{
  "n_head": 5,
  "head_dim": 128,
  "norm_eps": 1e-05,
  "positions": "learned",
  "parallel_block": false,
  "init_std_qkv": 0.0184,
  "init_std_up": 0.0184,
  "optimizer": "muon",
  "final_lr_fraction": 0.03,
  "seq_len": 1024,
  "steps": 3426
}
MLP neurons of a small language model. Each row is named by its layer, matrix (up: input weights) and neuron, and shows model dimensions 506-601. Each number is 128 + 32 x the weight over its row's rms, rounded and kept within 0 to 255.
A block is one neuron, or neurons of one layer that tend to fire together. Before each block is what it responds to, as a language model described it from the Wikipedia text at the highest values.

Responds to: Leading digits of numbers
L7.up522 [ 90  87 118 184 182 118 136 162 137 148  89 131 120  96 133 135 169 109 124  66 119 152 145 139 135 133 158 106  87  92 213 143 165  58 144 126  99 100  78  97 105 111 187 117 121  83 130 119 179 169  61 149 117 138 159 152 129 117 112 139 137 173 155 104  94 121  66 139 159 163 151  95 135 132 111  89 188 105 130 113 168 118 146 139 135 146 147 131 174 102 147 124  96  77 115  64]

Responds to: Category head nouns
L4.up123 [121 100 140 110  72 117 160 103 128  89 118 146 141  64 145 150 124 170 159 186 147 118 144 146 144  13 140 159 180 117 143 113 141 127  90 124 174 132 120 101  75  92  63 122 154  94 140 163 117 137 132 189  97 152 105 145 162  85 147 119 183 165 118 118  94 119  86 175 134 155 143 177 121  89  86 193 122 122  93 146 169 135 134 143 123  66 152 192 156 148 123 170  96  95 161 123]
L4.up1018 [ 72  92 120 140  45 116 173  96 138 162 140 198  85 128 221 162 183 123 201 112 182 138 106  90 191 151 141 178  97 104 201 191 142 184 127 155  93 128  96 123  90 155 142 119 170 100 204  65 125  95 112 135  69 108 159 148 107  58 102  91 142 136 126 123 145  39 128 145 148  98 129 139 107 122 119 126 147  90  99 169 112 100 127 100 113  85 104 157 179 147 106 123  93 214 132  89]
L4.up1040 [105 105  95 103  53 179 154 108  81 131  90 169 118  80 105 122 170 160 172  83 149 123 147 112 169 143 130  97 148 132  96 106 129  85 152 118 128 141  95 152 142 153  88 153 155  57 179 109 129  34 119 124 187 165 119 124 110 188 106  65 189 178 129 128  87 171 139 154 174 128 152 102 133 119 127 121 164  72 119 125 104  97 132  78 104 124 163 144 121 170 123 169 105 162 122 121]
L4.up1081 [141  96 128 151 159 188 109 123 148  98 239 115 116 127 177 167 107 157 133 160  98 109  99 169 113  57 116 145  86  65 129 160 111 116  85 129  55  67 157  77 143 114  73 137 192 157 186  87  52  97 142 112 168 158 168 118 120 126 152 133 196 149 145 145 117  65 108 115 140 141 131 118 151  93 105 106 111 116 151 159 131  73 153  65  86 125 117 116 160 117  70 161 141 144 179 152]
L4.up1541 [133 154 165 146 123 119  96  97 157 113 179 114 129 132 169 125  90  98 110 193 118 103  93 139  71 137 174 117 144 109 123 152 129 147 170 125 146 121 116 115 135  93 130  55 153 136 204 108 114 104 130 171  99 137 198  66  85  67 122 103 148 151 124 168 113 119 166 130 146  79 159 115 107  86 124 131 136 125 124 103 170 117 118 116 110 177  91 112 170 151 162 135  85 135 130 110]
L4.up2236 [122 133 125 176 153 157 116 119  76 136 146 135  95 144 132 113 119 191 157 161 144 229  84 115 173 115 156 109 119  86 146 124 170 130 114 115 180 100 121 149 112 128  93 168 163 176  84 107 149 100 103 165 114 143  98 107 121 120  77 147  77 143 151  99 135 123 188 106  86 131 127  75  99 153 149 125 167 129 150 209 122 121 127 145 138 149 189  91 139 155  88 112 149 135  92 151]
L4.up2303 [137 141 162  74 128 169 163 155 190 150 157 114 119 136 255 152 165 116  85 159 153 112  37 185 128  89 135 154 120 150 107 164 127 150 136 125 146 134 109 113 107  97 173 164 118 138 123 151 164 118 101 165 103  82 164 112 124  94 136 153 148 153 110 106 132 124 134 113 101 138 169 123 145  86 101 124 154 108 119 125  85  87  72 136  70 138 121 204 108 103 150 144  95 114 177  85]
L4.up2435 [ 75  86 108 137  69 166 132  64 114 129 179 126 144 107 172 202 152 146 157 191 204  99 149 141  90  84 102 140 161 105 148 141 143 142 122  61 149 133 129 129 138 138 167 158 176 121 159 107 103  95 119 142 120 114 171 105 159  86 150 130 183 114 117 151 144  62 124  87 174 104 144 137 128 128  96 112 171 108 104 105 124 107 124 121  99  92 133 169 160  69  96 149  71 114 150  67]

Responds to: Prepositions before named complements
L7.up2507 [140 144  97 169  88 133  97 133  61 133 105  85 154 165 145 151 166 159 134 140 102 153 150  81 148 155 173 189 113 114 118 162 101 135 188  84  74 135 165 147 103 137 117  90  82 105 169 121  91  69  71 135 114 168 120 169 185 166 115  68  93 165 155  85 137 188 149 100 143 197 183 159  93 131 114 133 116 149 212 175 141 121 146 138 110 123 162 129 132  90 126 108 118 151 114 117]

Responds to: Postmodifier-opening connectives
L4.up380 [156 118  98 137 117  93 123 101  86  72 105  62 117 149 148  80 137 112 135 155 144 106 127  77  41 192  97 119 162 133 144 182 143 181 157  97 107  94 178  83 132 158 152 140 129 142 142 137 120 184 126 114 164 163 162  97 111 138 184 111  42 155 170 138 155  89 124 173 152  78 150 148 142 174  91 110 126 161 142 123  93 113 135 157  53 130 130 133  83 150 141 136 117 113 146 114]
L4.up430 [153 186 144 177 136 111 146 149 165  59 167  83 120  99 151 163 130 153 104 134 146 147  93  83 168 102 148 145 155 160 109  64 116  80 137  68  97 124 155 130 135 105 129 111 152 121 123 161 147 149  96 138 140 126 110  40 185 152 130 107 151 140 180 174 168 140 105 164 130 160 140 162  87 132 122 130 105 128 185  84 109  98 165 114  97  68 156 185 137 121 130 169 189 110  94 139]
L4.up717 [134  50 165 134  87 176  83 129 101 129 108 150 127 166 165  92 127 137 100 148 128 137 111 144 141 156 116 130  90 146  63 183 111  59 106  86 128 114 158 154 135  72 165  78  79 129 145 169  72 140 142 134 133  99 159 150 157 141  76 154  70 184 146 128 156  90 106 165 108 115  96 175  64 182 155 121  80 128 140 101 167 125 169 129  64  98 112 159 155 166  93 112 113 150  76 152]
L4.up780 [134 144  73 133 118 135 219  38 181 111 109 169 137 108 150  97 137  50 185  69 140  88 118 134 118 104 100 134 132  99 134 112 105  86 169  79 114 153 144 167 100 122 169 156 129 154 127  75 170  80  60  95  88  82 110  69 162 165 135 155  80  98  90  69 139 127 125 114  69 153 145 142 118  99 129 120  77 115 118 108 181 115 123 126 145 119  89 148 119 102 105 151 139 125 130 145]
L4.up1061 [174 102 158 140 124  18 189 119 180 120 133 101  92 130 161 135 170  98 131 145 126 154  85 153 178 150 134 115 169 127 159 114  91 122  68 141  73 164 107  86 148 160 129 156 135 164 127  15 105 114  74 105 117 130 163 147 117 120 144 116 122 129 113 156 128 113 178 120  85  55 111  70 113 138 109 150 129 151 132 131 111 100 161 111 126 170 131 136 150 105 151 127 187 108 112 129]
L4.up1563 [ 88 111  90 147 115 163 149 151  85 128 159  72 153 110 152 157 116 135  95 150 101 147  98 101 103 160 117 137 158 162  93 137 120 149 108  84 147 123 128 109 200 108  93  96 154 174 127 115 134 120 144 156 165 174 102  76 106 102 119 161 108 167 126 121 155 135 174  77 194 107 143 124 138 171  96 178 137 126 156  86 129 204 141 146  77 136 108 136 100  58 102 180 124 137  84 133]
L4.up2411 [135 146 169 154 110 101 100 125 160  83 167 172 164 115 158 153 151 127 153 155 135 159 175 121 142 186 163 136 143 135 167 154 127 102 130  97 147 114 102 142 148 124 122 117 110 174  91 126  64 120 116 159 108  20 135 127 113 130  89 105  75 137 144 146 166 200  86 126 106 165 144 131  92 114 112 152 113 132 180 145 121  85  84 100 114 166 113 167  99 135 144 112 118 140  58  97]
L4.up2546 [ 68 103 139 174 132 138 171  58  80 200 165 103 157 117 106 122  80 124  91 133 106 153 122 132 168 130 119 117 117 153 151  85 162 128 178  94 124 122 117  81 153  88 101 112 104 124 101 132  75 175 110  93  72 145 149 136 125 110 183 119 118 143 159 115 128 110 161 123  91  80 106 115  53 129 145 146 172 140 118 118  98 147  62 182 155 160 164  75 187  85 153 112 164 131 137 199]

Responds to: Article "an" before noun
L10.up2 [136 142  70 133 153 131  96 162 156 140 117 153 133  85 219  90 191  93 136 157 139 124 111 127 168 123  73 131  97 151  98  91 100  56 102 137 173 134 108  94  84  95 128 143 114 109 149 118 140 120 127 123 121 138  67 127 133 141 151 128 228 101  95 103 124 102 162  80 143  96 108  99 153 108 124 136 119 125  83  88  69  71 143 136  71 125 160 159 185 129 123 112 128 114 197 120]
L10.up42 [145 158 158 149 134  85 117 106 136  83 139 120 136 106 161 181 124 154  94 128 153  79 110 135 105  48 137 131 127 123 101 127 159 127 113 104 140 117  91  79 115 111 178 111  82 100 135  88 155  83 113 140 144 135 136  78 150 179 173  87 115 180 147 138 152 119 150  36  98 138 151 129  71 156 136 138 192 110 160 107 141 136 117 144 111 121 127 135 163  96 114 140 146 115 176  82]
L10.up336 [133 109 115 163 143 184 136 105 181 109 121 143 159 124 171 121 158 127  76 123 162 133  78 113 137 102 121 117  83 124 113 114 130 140 119  98 114 152 161 175 131  89 132 168 157 140 121 111 123 116 123  78  64  99  52 158  91 116  26 101 123 129  93 128 167 130  80  78 176 156 166 118 144  88  67 115 151 138 122 140  95 112 111 156 103 174 103 139 165 150 171 140 117 123 182  98]
L10.up382 [160 133 126 135 110 122 129  86 100 123  89 131 159 166 145 203 102  80 120 141 171 121 132 168 147 167 139 111  87 123 126  53 108 174 116 198  78 128 123 148  94  93 132 161  94 130  66 174 103  89 153 153 182 158  91 190 109 121 115 147  91 161 119 140 108 151 139 118  87  55 129 109  45 121 177 161 144 143  97  95 148 165 162 117 179  69 134 125 132 140 121 112 126 102  78  79]
L10.up897 [106 182 154  83  65 127 136 145 107 173 155 118 156 143 105 138 113 113  75 110 151 121 128 138 153 156 117 121 148 115 136 115 157  68 134 144 131 152 104 150 145 112 156  77 110 107  88 106  58 149 129 144 117 160 131 172  73 153 125 127 136 109 158 153 142  76 210 111 140  88  70 104 145 122 153 102 186 143 186 102 141 184 173 145 176 124 132 106 161 188 107  74  84 113 137  89]
L10.up927 [ 84 164 139 144 130 108 138 136 146 140 136 127 176 105 148 128 164 168 123 104 145  51  93 148 129 167 106 160 147 172  85 123  82 136 131 116 136 193  99  90  71 104  77 131 136 135 157  74  81 124 125 169 103 148 155 163  76 133 121 100 145 121  94 147 144 156 180  87 150  86 163 130 170 110  86 128 139 144 128  96 194 124 100 167  99  85  69 151 255 170 127 126  97 136 199  93]
L10.up995 [117 181  73  98 209 105 181 153 118 160  71 116 123 157 103  93 154 106 185 107 110 180 142 132 175 185  98  86 196 110  84 140 206 192 125  72  79 148 153 153  96  99 127 120 136  94 115 155 141 131 151 134 181 124 146  95  87 170 120 155 119 110 105 170  85  85 108 128 160 125  97  97 148 152 131 103 124 154 127 121 114 102 132 130 131 124 100 119 124 217 124 152  63 116  92  61]
L10.up1458 [ 99  54 125  82 113 109 101 157 109 141 155 152 114 178  92 148 156 158 124 107  98 146 118 133 180 107 192 124 124 201  96  91 149 100 191 143  86 111 120 150 105 162 161 121 104 148  97 149 122 108 122 129 153 155 144 121 102 174 119 138 112 113  97 137 116  88 141 138 119 116 154 121 143 166 129  88 183 148 151 110 111  96 118  98 150 161 109 116 165 104 122 169 125  97 126 174]

Responds to: Quantity numbers in prose
L4.up343 [157 120  41 125 113 135 151 153 109 169 187 151 116 149 129 159 195 151 123 181 165 106 167 153 138 146 127 136 156 114 140 108 195 108 175 144 131 132 129 171 166 115 202 163 165 189 141 134 138  93  92 143 163 137  96 135 188  80 126 198 163 104 141  82 131 127 203 120 116 108 175 135  87 146 115 119 154 100 125 132 154 137 135 130 110 158 169 133 123 136  86 142  99 117 121 107]
L4.up374 [169 113 171 146 149  84 149  93 104 150 126  59 102 194 144 120  85 162 124 186 117  95 154 111 130 148 118  34 172 133 111 100 134 100 146 138 118 130 154 100 102 110 119  95 113 120 146 147 112 125 135  72 121 105 159 124 144 190 142 122 135  86 119 186 181 124 137 107  88 113 139 141  86 177  85 137 116  83 116 117 174 168 139 151  71 106 156 182 123 119 125 151  91 146 114  97]
L4.up533 [143 138 136 167 174 115  91  88 112 120 151 151  95 129 112 104 194 183  77 100 103 121 102 140  60 124 111 112 152 127 102 133 209 113 116 143 150 192 114  79 111 110 130 159 106 210 153 135 146 148 137 137 145 154  74 108 129 101 144  99 156 163 135 130 172 149 157 116 105 136 143  71 120 156 155 126 157  83 109  63 118  90 128  89 178 119 185  96 121 166  76  81  83 118 156  54]
L4.up894 [112 158 165 155 100 134 156 146 110 180 112 130  86 118 172 179 152 138  92 141 122  90 154 128 125  98 140  94 128  84 157 186 125 104 113  88  71 137  86 116 133 117 115  99 128 172 102 125 123 128  93 129 195 166 120 139 158 141 126  77 101 133 159 176 133 126 107 180  86 107 148  65 136 145  94 100  95  77 148  87  84 103 126 105 161 124 168 169 152 177 145 205 136  68 150 147]
L4.up1025 [ 96 182 109 115 194 142 201 142  68 111 145 100 142  90 150 175 135 143 127 213 147 122 162 108 136 185 148 125 113 166 157 155 159 133 187 131 107 158  95 149 120 131 143  92 208 177  69 143 134 140 158  90 127 134 127  76 150 134  95  81 187 190  88 138 155  35  92 133 124 167 139 117  79 149 161 135  76 139  56 159 191 119  94 117 175 106  94 109 136  92 124  71 109 132 124 136]
L4.up1694 [ 82  99 104 166 133 149 152 122 153  70 140 143  59 221 176 190 174  82  95 118 119 161 120  85 119 140 174 105 120  94 110  93 180  52 107  95 206  94  91 156 119 103 120 209 156 167 146 103  44  85  47  85 144  85 136  96 170 136 143 120  92  83  90 141 128 134 169 135 140 116 150 121 153 101  76 135 167 111 121 149 190 163 126  48  63 132 149 139  93 112 104 108 158 133 176  75]
L4.up1714 [126 123 105 138 131 100 141  86  81 119 117 204  95 177 126 104 152 230 140 105 160 123 133 128 179 196 111 126 116 113 194 141 157 137 118 166  93 114 103 156 110 154 146  61 124 121 124 118 146 121 140 141 177 123 117 113 161  56 140 156 171 143 105 151 112 109 178 111 195  21  74 135  78 121 190 144 173 165 133 115 124 152 129 174 188 135 118 116  74 146 121 136 139 155 110 120]
L4.up1736 [110 121 217 135  93 111 143 110 138  91 161 147 117 237  90 120 109 137 110 146 141 154 107  98  67 170 135 107 128 115 147  86 142 144  83 151 174 185 102  64  73 108 118 154  88 114 110 121 190 160 127 104 125  92 133 136 117 137  84  94  99 133 139 161 130 127 113 141 149 118 166 162 209 133 156 140 162 140 139 140 198 110 129 192 122  84 112  97 173 125 114 169 106  62 152 182]

Responds to: Inside multi-word titles
L10.up130 [153 121  99  95 118  38 108  61 107 111 129 143 150 147 166 146 133 103 131  91 148 174 144 115 106 159 115 104 172 144 122 119 164  82 131 105 131 146 111 110 135 147 126 149 141 160  96  46 114 137  92  95 168 123 117 117 146 118 128 207  95 126 165 140 141  61  89  97 141 104 106 196  51  92 152 159 138  85 141 162 162 156 163 178 117 108 135  92 105  92 114  78 125 109  99 183]
L10.up523 [145 111 205 136  89 104 130 163  66  96 159 125  74 133 131 186 122 101 121 118 137 109 151  74 105 135 109 151 165  58 117 127 121 103 136 108 140  96  67 112 132 113  19 150 107 102 180 168 137  74 161 181  81 169 117  75  91 149 154 175 159 109 165 118 131 154 143 138 131  70 117  87 190 156 166 116 138 118 123 194 128 152 117 207 146 120 132 123  57 157 139 137 140 183  74 143]
L10.up1602 [118 194 120 214  89 135 115  98  71 111 158 100 115 170 141 128  92 120 118 126 116 165  63 119 175 124 147  77 107 134  99  97 102 138 112  72 112 154 136 109 147 168 160 117 110 114  83  78 102  99 137 177  66 112 132 118 127 163 103 102 103 101 162  87 101 117  82 178 133  94 138  92 118 126 141 165 112 152 127 158 153 125 128  95 138 144 189 101 130  86 174  76  78 140 145 149]
L10.up2109 [147  87  82 129  99 125  80  91 111 103 116 133 160 124  95 101 138  82 128 159  57 179 128 102 166 186 120 133 144 125 140 109 128  85  59 141 140 137 157 101 118 133 138 158 136 115 102 152 133  89 122 107 122 228 133 119 196  73  79 140  50 152 136 128 174 143 154 144 143 118 106 158  89 154  95  97 119 104 130 173 105 111 142 162 145 122 136 157  82 110 210 115  34 151  90 124]
L10.up2277 [130 124  93 173 136 184 132 112 155 130 108 105 112 175 156 132 119 139 113 136  81 139 122 110  63 170 188 143  99 165  29 114 128 116 162 116 107 101 113 154  95 142 170 113  95  66  87 127 101 119  84 140  71 142 158 115 139 138  98 168 106 171 112  46 121 195 163 119  95 105 154 169  81 102 145 174 166 118 165 175 134  81  88 133 200 115 118 102 134  73 129 107 109  99  60 168]
L10.up2306 [109 132 113 138  97 121 101 134  86 119 131  69 145 147 149 144 128 116 134  96  88 152 137  99 120 228 103 147 102  86 112  93 143 114 149 103 117 178 140  91 143 141 176 163  88 132  71  84 148  65 126 144  99 136 122 127 161 160 150 132  96 133 129  65 165 153 174 104 159  71 134 136  75 136 123 127 127 108 166 197 122 124 125 200 153  82  80  94 125 111 182 133  73 166 100 193]
L10.up2379 [150 114 146  92 160 145 134 121  73 167 148 142 122 137 166 105 147 176 115  93 140 167 129 125 134  63 189 136  45 178  91  79 163 103 109 113  94  81  76  81 117 118  87 155  93 148 116 120  91  93  90 162 175 116 148  88 132 127 166 120 111  98 133 114 156  83  69 135 179 193 117 125  54  98 130 189 116 131  97 179 173 150 107 111 138 107  90 150 185  88 157  87  91  94 166 159]
L10.up2502 [101 105 107  89 103 130  53 125 134 142 142 101 160 139  79 139 121  57 113 163 143 126 158 120 145 158 122 144 119 181 116  94 124 142 125 147 177 130 129 132 150 113 161 135 133  72 163  81 118  95 140 120 147 164 127  87 113 107 129 149 159 180 108 136  98 112 142 144 110 139 146 102  97 164 119 174 157 136 153 129 104 131 149 125 132 119 138 132  85  98 121 109 118 131 171 163]

Responds to: Ch word-start fragments
L4.up438 [161 178 143 127 154 112  96 114 139 145  83 122 145  80  80 140 150 115 126  85 130 213  47 145  97 138 158 122 149 136 117 127  50 110 128 104  98 129 140  98 111 116 151 160 150  97  97 131 156 149  89 139 119  97 137  91  97  96 121 126 160  73 212 163 134 115 104  94 176  61 132 129 141  79 142 177 136 106  70 124 108 123 138 191 163 122 186 168  91 164 119 134 146  92 135 135]
L4.up1037 [ 95 197  75 146 137 141 179 160  96 163 107 170 179 138 146 149 100 115 124 115 167  79 134 162 100 159 147 156  55 116 172 158  96 121 160  81 153 110 104 152 154  75 100 106 157 120 123 152 146 128 132 125  52  99 124  73 127 146 137 130 171 125  34 125 147 107  72 130  97 138 110 128  86 162 125 105 167 108  95 151 133 155 127 157  61 160  85 122  83 140 140 165 129 135 160 136]
L4.up1528 [167 102 135 144 171 140 123 150  69 140 139 191  96 145 234 142 171 197 100 127 104 150 188 237 183 126 119  88 114 156 186 145 150  65 187 140 120 140 148 112 143 214 109 155 113 137  77 145 126  45 145 143 160 170 134 121 133 146 163 104 150 112  99 124 132 129 119 104 131 149 146 112 160  62 126  74 146 131 164 129 123  99 183 117 146 168 117 116 178 187 114 187  98 153 170  83]
L4.up1559 [111 133 109 159 117 100 123  68 162 125 156 184 123 188 112 139 119 122 171 184 188  97 168 137 126 162 161  90  69 172 103  83 213  99  98 129 163 163  98  66 101  97 141 212 107  68 143 154 123 151 167 160 127  95 143 157  93 126 118 151 211  92 125 127 111 119 140 206 128 126 211 129 151 153 153 126 115 133 128  91 133 163 138 104 116 165 180  97  96 193  98  99 100 117  92 142]
L4.up1984 [ 72 144 160  85 117 126 145  69 171 167 118  94  75 147 116 137 111 155 153 127 155 123  77 107  94 186 106 118 180 196 124 120 151 136 120  87 131 102 172 117 129 136 120 192 154 126 141 139 175 133 191 127 105 130 137  93 123 162 135 154 134 113 121  92 116 102 144 135 102 138 113 139  86  97 116 112 188 133 135  92 111 134  73 153 185 155 113 109 147 155 135 128 153 102 126 122]
L4.up1996 [ 93 143 155 161  99 159 104  95 171 163 120 175 130 171 139 130 147  76 117  37 112 137 181 149 122 141 110  92 121  75  85 146 174 147 144  69 125 137 129 115  79 123  62 128 132 182 165 175 124 133 157 157 184 146  92 100 159 105 142 147 139  89 134 156 110 139 159 168 130 110 153 116 129 152  82 140 133 152 182  97  94  93  89 118 136 142 166  99 100 113 116 169 130 145 124 166]
L4.up2066 [ 75 139  98 112 135 163  54 163 180 145 148 101 186  80  93  95 106 144 129 192 141  85  97 133 102 165 117 171  79 105  90 149 156 153  89  43  92 146  61 116  87 143  98 104 115 104 108 135  99 163 100 158  77 142 156  77 155 134 174 135 166 120 108 133 153  63 166 132 162 152  96 171 129 158  64 154  97 120 106 146 155  91 142 134 162  99 139 117 137 129 102 141 155 115 128 118]
L4.up2169 [ 94 115 125 181 100 144 141 113 172 136  63 133 118 143 176  89 118 159  92 127  76 150 120 197 138 148 132 126 109 101 121 140 200 117 168  56 118 162 105 104 124 115 125 114 157 161 108 158 146 189 159  71 132 162 204 109 118 150 126 130 125 142  99 189  80 162 136  55 114 163 192 114  71 141 153 142 147 144  86 137 105 121 113 118 191 152 121 198  96 137 183 118  91 149 115 128]

Responds to: Small count words
L10.up102 [ 68 205 123 158 109 147 129 148 139  81 146  42  85 128 108  69 151  77 117  96 126 133 130 123 133 144 155 112 105 145 215 169 136 140 122 180 148 135 149  86  93 128 120  70 145 126  89 167 107  90 116 124 151  95 118  49 165 182 136  95 152 172 114 132 161  76  93  82 129 135 147 147  62 155  77 176 133 170 118 129 106 131  69 125  82 194 104 157 182 179 180 177 144 119 155 148]
L10.up376 [ 95 107 112 110 134 106 118  88 133 117 178 159 113  76 199 121 151 118  27 152 145 130 129 112  91 108  92 140 187 110 144 151  94 105 125 133 166 114 171 100 143 135 112 119 101 138 153 220  93  94 144 152 160 136 176 132 136 153 156 112 138 147  95 126 149  85 124  91 106 145 158  75 134 157 147  89 112 184 129 159  92 106 122 123 142 125  98 161 110 209 124 145 157 127  95 151]
L10.up584 [137 122 116  98 127 187 141  73 102  58 133  72 110 118 158  33 124 172  89 103 147  85 138 154 145 102 104 110 131 114 123  82  80  94 159 111 145 108 166 110 172 138 137 150 122 169 122 116 134 109 141 110 113 166 187 140 177 114 137  95 164 127 153  28 110 113 182 146 134  76 153 115  69 161 148 125 139  92 136 102 120 102 121 153 114 156 136 153  66 165 102 136 234  79 104  90]
L10.up1108 [134  71 168 147 150 162 108 144 133  82 180 124 114 137 121 136  98  86 131 163 197 154 149 140 114 127 125 130 119  98 136  86 121  71 100 129 174  74 111 156 128  62 203  78 146  97 110 143  97 169 139 143 133  91 157  90 178 124 143 133 114 129 121  72 154 106 114  88 134 126 184 139 157 114  96 111 130 103 131 109 144 144 152 139 120 135  84  56 151 142 118 144 107 158 110 100]
L10.up1412 [210 130 154  95 175  97 200  59  66 146 125 143 180  96 119 137 142 125 146 113 105 143 129 128  95 137 135  93 142 129 149 180 145  72 204  98 153 162 134  87 124 117  90 173 157 132  78 154 117 157  82 192 139 158 177 128 115 137 155 165 124 158 124 103 129 108  99 115  77 127 183 118 159 105  58 172 111 194  93 155 152 179 166 111 137 196 108 103  96 105 112 169 121  96 122  89]
L10.up2385 [207 164 125 124 144  90 120 122 170 111 123 109 104  84 141 136  99  81  98  82 146 125 144  82 104 124 132 166 132 139 154 145 152  80 118 118 178 148 184 138  47 167 130 129 188  86 121 143 194 139 182  99 136 160 155 126 110 167 105  87 130 225  92  86 161  77 146 156 138  93 104 154 125 122  84 143 131 202 109 152 117  98 118  98 145 101  95  73 163 119 140 113 119 184  62 126]
L10.up2390 [ 98 101 154 181 148 153 110 146 125  92 132 104 149 166  77 152 145  43 118 104 161  86 125 141 137 147 150 128 132 107 123 182 124 133 147 112 146  75  92  85  87 117 102 151 181 192  93 150  95 165  91 128 121 127 112 113 120 188 135 116  91 119  57  52 160 122 162 122 118 153 128 146 139 152 112 185  97 145 133 131 150 181 168 173 108 123 103  85  89 112 129 153 118 101 115 152]
L10.up2536 [127 158 122 150 114 104  80 140 124  62 111  94  81  79 106  61 100 143  65  89 133 194  97 108 176 146 121  64 163 145 189  65 102 120 111 106 100 121  99 117 113 107 169  88 187 137 143 120 125 104  93 177 132 103 127 169 143 110 137 135 130 194 104 113 121 112 120 132 115 149 151 121 105 121 137 187 144 132 157 120 196 141 179 161 144 138 116  92 179 176 128  81 129 108  96  87]

Responds to: Word just before a name
L7.up2148 [131  90 149 134 127 188 111 229 117 131 129 174 165  88 188 112 113  89 106 169 165 126  41 102 110 144 190 114 109  52 110 132 108  85 131 127 117  81 143 141 155 111 129 150 164 145 120 116 149  84  80 170  86 104 153  98 143 165  98  83 105 204 116 145 149 103 104 132 165 148 140  93 128 145 117 147 159  94 120 116  59  96 120 151 109 143 101 140 191 123 162 114 142 166 167 109]